{"num_hidden_layers": 9, "hidden_size": 256, "num_attention_heads": 4, "num_key_value_heads": 4, "head_dim": 64, "intermediate_size": 704, "vocab_size": 3381, "hidden_act": "reglu", "norm": "rmsnorm", "norm_place": "pre", "norm_eps": 1e-05, "positions": "rope", "rope_theta": 27400.0, "rope_fraction": 1.0, "qk_norm": false, "attn_scale": 0.125, "bias": "none", "tie_word_embeddings": false, "parallel_block": false, "extras": ["capped logits"], "init": "normal", "init_std_qkv": 0.0173, "init_std_o": 0.0, "init_std_up": 0.0173, "init_std_down": 0.0, "optimizer": "muon_variant", "learning_rate": 0.00861, "lr_mult_o": 1.5, "beta1": 0.95, "lr_head": 0.00595, "max_grad_norm": 0.5, "warmup_steps": 200, "schedule": "wsd", "decay_fraction": 1.0, "decay_shape": "linear", "final_lr_fraction": 0.05, "batch_tokens": 32768, "max_seq_len": 256, "doc_mask": true, "train_tokens": 291500000, "max_steps": 8896, "dataset": "wikipedia_en"}
MLP neurons of a small language model. Each row is named by its layer, matrix (gate and up: input weights) and neuron, and shows model dimensions 0-127. Each number is 128 + 24 x the weight over its row's rms, rounded and kept within 0 to 255. Numbers have three digits each. A neuron's up and down rows have the sign that makes its largest values positive.
A block is one neuron, or neurons of one layer that tend to fire together. Before each block is what it responds to, as a language model described it from the Wikipedia text at the highest values.

Description: Paragraph-final periods
L4.gate409:129118098126121149065098133131109141121128129124086108146126092125142139115113116143122115118097143135119144147136099121137110099097141107135169132142109120146117128122081120144112154123112145135099130137112177179152161125117141172173154084143088108109110073158071107184086119139097127134158125119096098139128086118108102125129114124167132125159141144127129158120078170123149160169111
L4.up409:146128105126135151119121099106139136105138148129088151149110089153087126157115116118128103122133078171106146166115140118111114122166121144174127096098105174124119148174123136088103117148145178138127092124111156153149131169109114131118165127103106130109132100123080153106116124135068112108123152161139142110148122123094089115128131166134115128141129149137128104091118127105125139107137
L4.gate524:133145165127122103084122110105167137115183136135115137160151132122125110153119157102120127070109139104156131091123135106094099129126170151160112149114127159111162145125081143166170150136146134136140129115127121117117148069132128137099113111174149108108138157160112155136140143123150138055121139167107094101118104122129105105117130178143127130135118146159070135083093147099164125099147
L4.up524:129184121145133113163135120105131078112127118133099118111139132129120139168140114110119127144213140123102133135141134076149121112129086120152092167155102118145137137097141150114120149147132159173100139147171112130177113162102135132116153149112130116112111101107099096126176104105079132106149149199119129131136104122137139181127113098148162133138133141130159123088138111176155157145116

Description: Pre-main-verb auxiliaries
L5.gate168:107142111121119095099165111110086112146131096110140138156119108206168097126112172115180127128089151129109163113174125139144152159105155142087143100130117130140158099091110136184093120114158138139175150070131121120119131148138115111127108123134149127106132136124135130131173137091100142148098117147126117135129136104135125148117081134136145175082160091114125082123118144101173124127145
L5.up168:121140089128118109154103106100119162164131107129142112163085151128182109152105176116134134103146096143184172140108125155171099145083084150103104142105087172137130129180091127155083134129148119062113146119155102128095120141135114147102125123117145125098107118135106145134153155090157139130106101144135115138125133157152113121140091140086103128122102136115138137122110119098122117149128
L5.gate287:173094138147129155111132121134142151150156159145118118147135136159134136101142202121127145141163152108143107113139169133170158100064103139087138105085121132151105106111166164150133124102126147134136107094087086108132141142138120116142154145132122105156150141152090147133107113124117138143121167121099180090161132112156106060131109110138155099113114109159152109152145156143122151158181
L5.up287:133083144115124102120140124163172112145092114127105161115130137138152098121103108157129101098167135103088112136107137138129124116088091147156078140107100134139097119155115128145156162120129098138147105101132117147096153161130147150159129183140094096097137100146125169144142112130074132101118171134091127167093154111138098118141125157108107161139119135153124103140091133117175123141165
L5.gate297:137115134081121113181139130073106135096087139083144145144097120134118088145153179174150164123145126132124109104112121114157121104108147141112161136109176098111099142127102128119137165121132168145117120116080106117180117168168151150084099091113101106073168125127130097133159156101106147154107163158151141165127128129182115117130167140131133076128100134116129133123116103112104123134138
L5.up297:162120146153138139171146135106107154139167130140127153108122160157106097123120103131139139128117141107148174089133113152150135118048128178104151129122138097147130140123131125156131119148140099115118116098101134164102150153141085108148158106140089121121124113171133118144143110201137147177153136113123086113184151107141128100119152138142124127114123157152115125137125143082161162143158
L5.gate673:151110131133154139107128149140160148145093147134138121150150163130151139139122135140111157099177115144134131094145086126083112110111075161145163132137134126152163137174149157142157138113131135113108129114133132141124184182136116104103131116087121135163134162127114158059103114121149092136153121149166120097124107157127141145149094140152142119118121132110117114107149171131115174152132
L5.up673:114165119117103100107098139111130161148113148147118133141126105115146156145091114125171118177153113147112133112142125150103147102123157105167146155114093171113113112089150129120146199171160143139088159112137145147118165129134142127140137127121125133151155117132122130136148119120117123129135133142155107159079104128157142117090162091163154164138075128127117107095107122125114103140145

Description: Word-opening fragments
L6.gate121:099178135075123106118202149171107123102105134171148136156126118164110113112136148104101142135154107132103113147136129105115170123144090132120108133127168095112116127104136118127120169182141138108100116100105156110123107138131114142152099113143126096147101111149117181087130091150076095127139115144174137154145143112168159095161126152154125108093162122148093102136140128135113136118110
L6.up121:107137140111152141149165159118098134130145131123110115194112064093143147093178161155144141122153126133101095124124113141113121162142157134162122178120091096098111178141150097105151101106117127145119147122121111142142144140113181117122115098104121125173120128067118131126118102168088113166119127138157145130132115082137154130100181112135176130179128091119127094163111111150093124150153
L6.gate300:096148087113165171151146121130156067095112105127123114181117110117143098157112160116122125126114093115162129153105119085139165117115118114143121101091166144120102090151152142152141144121151111124136121102117168153129097122097098144160100144130207108092167177132126125101104120062121124120122157136123179146094089130139136114135118113123105124129088142108149119110151163140139103130128
L6.up300:145105142106090121148122116130165157138132098110126153142155154141153119165161106120132115106157123132114128118111136080165097168125142127142139125120118106126094145087081109118119178132147164114131188072126110124117140118119122147121127126089112111071112102101141140135110137168102116125144141112191103119175148089144129086140127124086148159130099164083087093114128149107146104123135
L6.gate370:131156108133125117098123140139131147096152136088109104162166088154186098127125130138141110105135124160132145085127105125109094134104143162132094116083104114137125161150096149104144154150161137099129122097109114109137101129164149162141137088140134111141155162112112151119139154155125181117111109122153099165099123110129090134072138113141114105098132171105168109137171121100087124137135
L6.up370:115112122097103133150118138164152146135142161123144118106110126127176124100134127150154126169122148106098163100112135146131164159149122127136095150177100109099118122157116152198117141116174130150148104124152120087133129099159105150155069162118104124130140107075148114126143182124135115123108102134135124104166168113124161107122127103096126123101151106129130102133150140071106087163084
L6.gate415:142142181160137126091099163097108168097134138165134137097108158121166139146106118130144123139131145161146104124115121131148134132147139078130127115105155102111124182148078145096129110103108111127137105163122093130111139128081116185136180154106114090135138123132078147117114153105123165111139140139117109144167098144150165076135090104128081085158111161143151117143117132140125155132141
L6.up415:138149174179116137132087121133108133095122162131154095124119156108136120118166162170110125133174127125104130139134093146129099128134106125095169118096129097111112163118119083102065117133186092087102105130175113094136082096100158114103116145122125101141104144126117121124120118178128138135117130120115149137098118130077129105155088103127102096170178119152135096146159106118141144139125
L6.gate500:139178106091135134127154139103134109089166113142153091159129151136122117098158128134115134172186140094140132141161131096157179119136137118143101127125115089150195138134095152152174099113142139107131109134079134105153117128117116134126137107142177157128118176104136152135070115131151130106143115100136139115184137115097151091093149143125133121147119140087151179113123126121123104103133
L6.up500:104135136149155137097109175122096141105136094119120064150107159144162129113101080115096141143113138175096106126136146160122109128106164150113105122135092106167122132158094142127154119161171140126133153124139159128153149109148090115104167124126122177146129167110146100087109080131138121092153100112105136129153117141123152098096141170176158115151137151125131129115126101175058163104148
L6.gate527:107088136106130123152134144144111148118122160139124138121075119075152149089096127085115113153098170091141139112108111115099141110163122097133123150082086082145173165123125105137141155134147113097115112111127154130097092092121116116120116179094133149105138089100137122123122104127128082164154164126183112135140133094130141101130140115167117106121180132092156141073154134102120103164151
L6.up527:118112121096117105155150163104100120104145134082132182143083101113130160172159145111079103084102154133150118101107144138159139154187114111138149091065122096158139082125090143166131134123118136131160139114111143144132115106099138118139097142123144145099112108151106110177123120087179117148151128151128102104110094107176120097130126127123115082136150133109151169142129142116111136154163
L6.gate577:117088108189086128105140104154095140135077138094111152113167162132126179127115138115147122127123096143123131089128117125129105143168153086173119109121133141141146154158120148141152128116120130119115123156123127118092131124120122140168082139096125114108136109154131113148155154115154119156151096103124146136116088125137139057123138155134126135119105132119177147124143158076134107172094
L6.up577:115145163146140126129118112133112136155097140145089138089107128150134117114136162131116096098113127121144171052131124139137146140170109113168161115102120130122146130146141114047111133100125131146166107127156143093084112165144131130163126094154115110135129103166122147141153112131106151139186116120112162149102105120084125101149154117109160114101124158133098101123115117065154075111083
L6.gate673:101161130111087094110120151143112132188133131119139136118153104164147177130134091130169130185118128098144112108096128124154153133141140094128102120100097123139108115125102098128139122176146153105137101124121154119119111138102107136197120083126121096116126139126146166157130091125112143153126157100190130093174123092079123104155130127112139108143127176123134128140120167107131075085114
L6.up673:117127116127111123165109153164128139068171144097130140135104126124127086076109095106105139143158130120148098100113129081150148148154155116114152114130138155127181143124087138121112132118148089134141086133134146096133106139139152169127131146108145166142138095126154115114133112142086143152123141123104139106156126103132160089096160121163186102139124120111130126133137125116133100110145

Description: Copular was/were
L4.gate338:119135140118140141113087132116097116143113108149122155151121153116142118150094092134113129132134135164065123117126075117110092116125118109119126157133096163119143128184160146169069147135117127165183123136113124131166142163151125130127119135133138059142156089145107138113143109103149159136132144135141136126113090113154126139131152136100127127126068102129167095088119178126121116128107
L4.up338:114093132118126135110128129114087147153117109084122123155172136111091128145126163157122134145144148104112122118170104156107126140151111086143100146143145136116112124092142091107101114159122157145102123128107137098080125125147134097146159105111151135122097120126131135129141107117137138141130132172121180133092155111164168091173130141074148116086101151100081139104113153129109108155102
L4.gate462:099112115121134156126110117123128100160118129166121102183151115109134133116160103119166132136146126106110174147150109138137167118108147143154139163139069098133113115121117159154128152141098113122145113120094143126105110139173138119065151102127127140112128137120136141135134150142129141112162112124145140163110128115160104139123181117143186132126148120098139152129133168105133074086137
L4.up462:127106092114142140183121126176094139129128121141123086108152133156108074105075120153131142131116124106124132145078141120103134107141158124138110165143123096107138141164130109162080105139115106132167112124159104115124101132098090129101110114144108124122116131152128136132162162125108106146121147105155123127142148121111114110162148127108151179152111146108121134161115149136165155103089

Description: Passive auxiliary slot
L6.gate23:177114184111158159130146074120097159128167111123118145170164142155141129144141090133131118107136109118151145144092093134109093093147127108158134181138156139131122167147136150127102107146138130124108143142116114114148117166218135146098130165093110122111114162110128106121098074149147130166121123151092102167151142126170146147094156167104146139147139099094140177111148163151149134123110
L6.up23:124185092144138128123137141163131129183129118172090113104114134116109111086141135164146115100114148138129166120164178140110103110120119137162111127127121146135142148114096146127122083172115093110138107166110114115122133164103138143115144139196155146148172171122136109136135165096120088152140107094164155132099152129135141150141148121121095138094139145147132102132108141163140169142183
L6.gate146:118159150097124163153080152156157147108143170121126097102124155161128156132103109095143141137116130133115115089137145136138110104175181136101183118139126106148166157168147116104130120130120158140125134107153163120129130125138186181081083147134120094111150150119110130126112175101114148142158095145085104141205085134108108131093107127154125079128174104129098117158118105097183112106132
L6.up146:116141156128136131143145117131120105164108148138099122109140121148133168080117103168135126104128124120100147143106127129134131125094124129158123129150121112123138134101104088123097117113184118135143140124113079082139105175129120167102155163130092130116155107114064125107118149150144116093109155149163130092128154132117137121155111132105104140181100078128135133089128135162108126086107
L6.gate204:124102117115150124122100143128117186075143104116065117193086081150121138130092090129132148108129121100117133112098111110116115093120136110147142175160154104135146185139126134099124060078112185117151137148137161117134098143141146134105142158123148187103127133124087139097150122121143141123082160128124152102169115150145110111096116159157126147149153123123161109152114126117111119103125
L6.up204:133132127117154120153122190132134112138139094125118120111145139094112184124181085134140129130114129100108102127113068175106120148107122100138154099104133138151090129111092107127154108198161114147128162124123170150157161109152125156131070120092120104148137130109145109124121140131118132135141132105135092139121135098119140134086140140135122179092108115097148122127143129141123160118113
L6.gate384:125131135121121098147132140136120155104116129132131140141162160146149143143102096124122130101096117142080124147133130173119143119063117087106128140151122092125140130117181144113110124113113167121126153052128107148135116162110131123074069161132108134126156154158115112136172143120158153139147143120155147123149129142149131120150160142139144139132139162179140068137126132102123124113116
L6.up384:127118122125141141171147101127109154122155150136148122109146134093141050121151147121144088126150147112107097081148165131131132112075122120119116143082123092160131095137113132124164167124126133123107165086151144130108148105173124137119158108176150136109151125131109159119103144107160133125110094115125118132153132084121111088149116119111147144142143143129124132162133136093114149115136
L6.gate440:136158129116140135101131121097121158136119161160111117160180142119151158129128137152122128116147127150121159122098112148160118141113136134100125115134114124138093144123125107111121159138146114138119090136106149134093128126126134125135100131148103155125152127131101129084145122093140154117068161082123146098092175079158161153108087139162099110152132173105096082156133178092085141192115
L6.up440:121149135121131157130075119115115133145109123155123132192153165191127140108100113143111161116136119120150149108151134131131130125115074127110220115132150126118115115084149126135115101170056125128095098117125118134141124079114167144089148161102151074102123121119125117078138112156167137129159141133117140102136171127118099093111159103130102157126100158147136090058148080074146172111111
L6.gate474:123131114133112149156165106101081119126116171188122108166116118108159143092107146152175122155132125137161126067102093116097091158118171118119139128081120107182142153121104183116140113143099098103126140089125100129106130161113126138111155120123152095102138116137092136140144122152134145148147120118127115107142148135135117154128173129145110119151126137155134147151151144079132119124126
L6.up474:152095109148142144138134079114159154138117133138115114181116130105161136159138128131113106157106130144140113114108084121127136135120137093104081097113147155127178128150107143102123148136144100174142159131107149163132148147095098123154119088120139098098129132177113145186153125147148116152113113143138129123133155133146162148122177113110116145127128141142103174108107110105129145102135
L6.gate560:136141095159127123140131130154117108136114137162145150136094131144112132157128129153136168120143112127093128073120088130113136171126186135119181170121128088128133110161132142149123131112092105126109184115110097141168077166127079189109168147158139128096128080166172160115120105108143161160125156087095104168149113143117119151179114105125122140131123143125181174086141166128152145165134
L6.up560:101104117148115130083148112119133089148127128116136161150122125119144099122141125165105098093155080156097113153172126116093157164104151101163118146144090125107102146171085168126107144089103108088080136155117104107112089122154104153104144109119165103105110122138155108099153103127117132126133166103136132139106135150110119122127119132129140124123177138120129163092167106121107141150130
L6.gate605:137099153153142099093138140138141137116129166099097151191140126115162090132138092088122175111135158112165146153133175124121142152151150182086090138127123073118121177120104150117149174107098133111119163114091114129139137145126115154096143123095118153104108166115124090145158119129129128190139155139128106125169127113157105186086126081128163122159110122165164122133143139156168094138135
L6.up605:127123090087091163096117126133138119113125126162116116103173152146102146140099144163102116130134119118110115114093144153088127106184159118129159136128105134132146110071117089125176129153076094101138143122135142115166143096171106077112107154133110139164162117180123132133105090136157119110143105104154139130117102134137148097103169163141155125114120135122114149086167118096058120142117

Description: Mid-word "d" fragment
L4.gate4:123130141088107123115117145129183134107169129105120139153125119124110132135107157142101128120129130103096126153174092136174134161127133113113146147138131074080146146125122141156106136141122126136122160122110122173087104162101104096120119147112157128111147144132106127118182076102121124153130091111101142126082138154083141115103165126100101134119141126091108125154119124090134158167094
L4.up4:140178152123154136106165143148099087149128120128120132111177087149153161108163093140099100134178175102154126162082164139118145133145152127110109129159166115164129075112140109162119144152168125116139111146120115126119127149121142097192123145124154149127108114150088102111127110113094111105128086150092165122110115123052130166148094117118123138133083131166091134144122146167120157108149
L4.gate147:128125115148118137157080115133098117137089175137101112102093093157121152112169140181131168133121140139104108145170160128090124116124142122145125127179136117125119126116128118124125111172123098170101150097120130117100116137145136144144144116095158056128086162141116116129096127161139149134123153115141114127140167098152129104120144132125158137141087137124111074112125110121113126148093
L4.up147:111148072115127147148139125151105156103109128101089123115119111161125130117106116128103139142146132115126103130154138169079115121086098096138159156119101125102071096113110108160140109187114134150117095162131127148109140141128107163142147117144171109129122152134152165110159081121154138141113135117114160085133130099164162134130161134132133111127099121125115139093084115154118115116137

Description: Before a bare verb
L5.gate262:120123126105124164126143101107120176104138139180114096158127099148162138124139138120089170114098110119135097126151090160133132138080139093145145123175087138122131143108108110143130140121093135151138113134141124092119128156127160131123105075096101141163138148122136110136133107139149105144123146140145157111178155108115101112130134173111166110118126107136152126140165126131148068143140
L5.up262:164141122145167114125127123122130125145141108091131102145143111107134138162130120171162135149099088155102173116146138118110127181127124139138105111144149132164154137112166155147130116170098183137109141165088124126122100103139186121130165161125134121151100185099111090193143160144135098163091194097128144148167139132153111151116139137134136131121168097150139146112078132133144121144141
L5.gate276:130136080139138094097097117144162148130134116112133113087151095167131143084118143159104150144150174120124108090153083099125150130184101105149122119118137117125106121104100139163129136124146176154118162110079125133145156101154096081157133143130125146128152149146105142142155113102112114135140114134130140128125165122162150113138106158142172156115179143152141103118154169090152125142084
L5.up276:160117123131172117128084129139141120111137099134170091073159151128159195089143130143087113123167147155119109088115100135114151148135095144149153185102127107127098102087115114181176156116138107099091115074118115112186107139111091109148134136159088179140123139129116116121134147146152098119152105146135099124132126147140143142162135161152158119113175094128138098104158168150159162147108
L5.gate553:101146149119118126125158101113138096122161119125105114119139133152122107116139115138142136164180135092122109133122103112133131096089121102088120107136125118142111120116119156154103085139120149113125178108141156148125075135090129097126125124118115152114121123112112121091098111072094124102074146152172109123139111160084125169120130126096176174187119133118150093106176091120160175083101
L5.up553:122207083138095135143123137149105147097097145136144109060142127095121113149127112115095086114086156109112112124121119140122132106107099119130125137114188131111116133128124155134122128149131150096147124134140153139131139127119156135135096142128117152141135107158120110154126176147123112074161143117097144129155138104172112113117150185139105099096118128153153136155145123136117164113074
L5.gate635:119116154101141123158142144128127142115128156114106080088133121140134112173124153130133137128148159121106099135152123161163121111091137105131150188110140130137127128075084136134137102135128102136110122099120119112117145139127108140147176160107130142142135112148122211149125119141123148089108150180090143121137108099167131121148106150113152133112127111119154142122096113150125154098118
L5.up635:111108124150096149144119133143184144130142146124074150157093146099138074144138144161124136144143128120122099144117092114138103104091133147150146134098141138120122130127082116159150118168135134130132170151112119167127152091159116119134165133110100108158138172143150124153126135085110114098100145160122127132145083111144154106134114137131128098146118100141168137149112124147127141097083

Description: Initial Z word-piece
L5.gate403:124084138132154134139129121169119130093094164123113138124159171097067126111090113137121135129127148158113155118115131208109158098139110166157098123116124125141116098116113108123103117105132115164153134144146136125099062106170140124129145130125128080150115102145127105089104115148126138087100077121105111140131158129130145137132127123064106156160150125143154096137132133126080143115098
L5.up403:109096146159142122136152116128127115152127127134131125143159128055129147132131143101138115079113107133122148116165167126116155120111169105110080181121161132111159131122157134095111130150096122129158123120120140137131180192098113126130118141142102151159126106130105130129141136151092053116103129126113135129127145119153134099107092080137144120115137153097134103154157139139148126134067
L5.gate422:141140121103140149163099139151082125126067094113125127106134131142114086136118176131109119159165166109119140126119132171157160114159084133160098128135131107177140111123143131089139100141118131116149122132168102114096126109122096125141100114142108093084139121110123120117107121179135127136117124142135103119107110135123105150119133130101172101134134153123109129186123138101096156122107
L5.up422:161114140131136132112129101141116103099126103114167105146090111111087101105092123143105145139123140117140118128142123068119161133123112110110143130149101116125147122145157073088121106162114129123115155128151137049124134130119148152131136116152128126087140105140125138131108147099125110148092138129113082067096150132125100164130125118133134149105115114129142138152149151117132149123137
L5.gate517:101128108140127106151160152125134141120131147133082093140149144106151124133100125072171102111101132107099156107144089170117126136140124129155077128137135069122133142170135096134163164158099100131139102126164117180144103104131144145145144129122146103120151140118095110120130117165137109171101093132131093103139143144133100101108090093137161127099170097114116114149145103115131156097128
L5.up517:159120076109174105101126122137142110106162112131087120136168143169085126140134138148116126119103134149106126149132097108179134098123112090127103125152106104136102138122098136128132140147146115158134086118193102136101094087119092131154160125133119126141137141097113151105114097144139126209094129075106165087110109144117096112105149118144111102145158148148108152144114128118124168153126
L5.gate534:125144095164115137097139103124146108135119162123110152114138165131107137122121141124112161142110151133159115125113123125106147127087112141133132124147111116112134133071118104122162103142154102082141153163145136129062094124153120139138149122098126139144135068136159123175167129143147134113099134147108134139095086142140071152117102150121079161143148127138133138130150107134097169156133
L5.up534:160085141097177146131144122168114130098127114147123149164130157104133120104145139147124132126141086132127160126153121113155138067134141132097128128087113136137146111111128114130086145146118166159110121129158135120136139110149099134114148149117092108072143150119103154111110124147171097121112129113116132132119128082174101133136116137138098156148128119111145130157187152128107115101078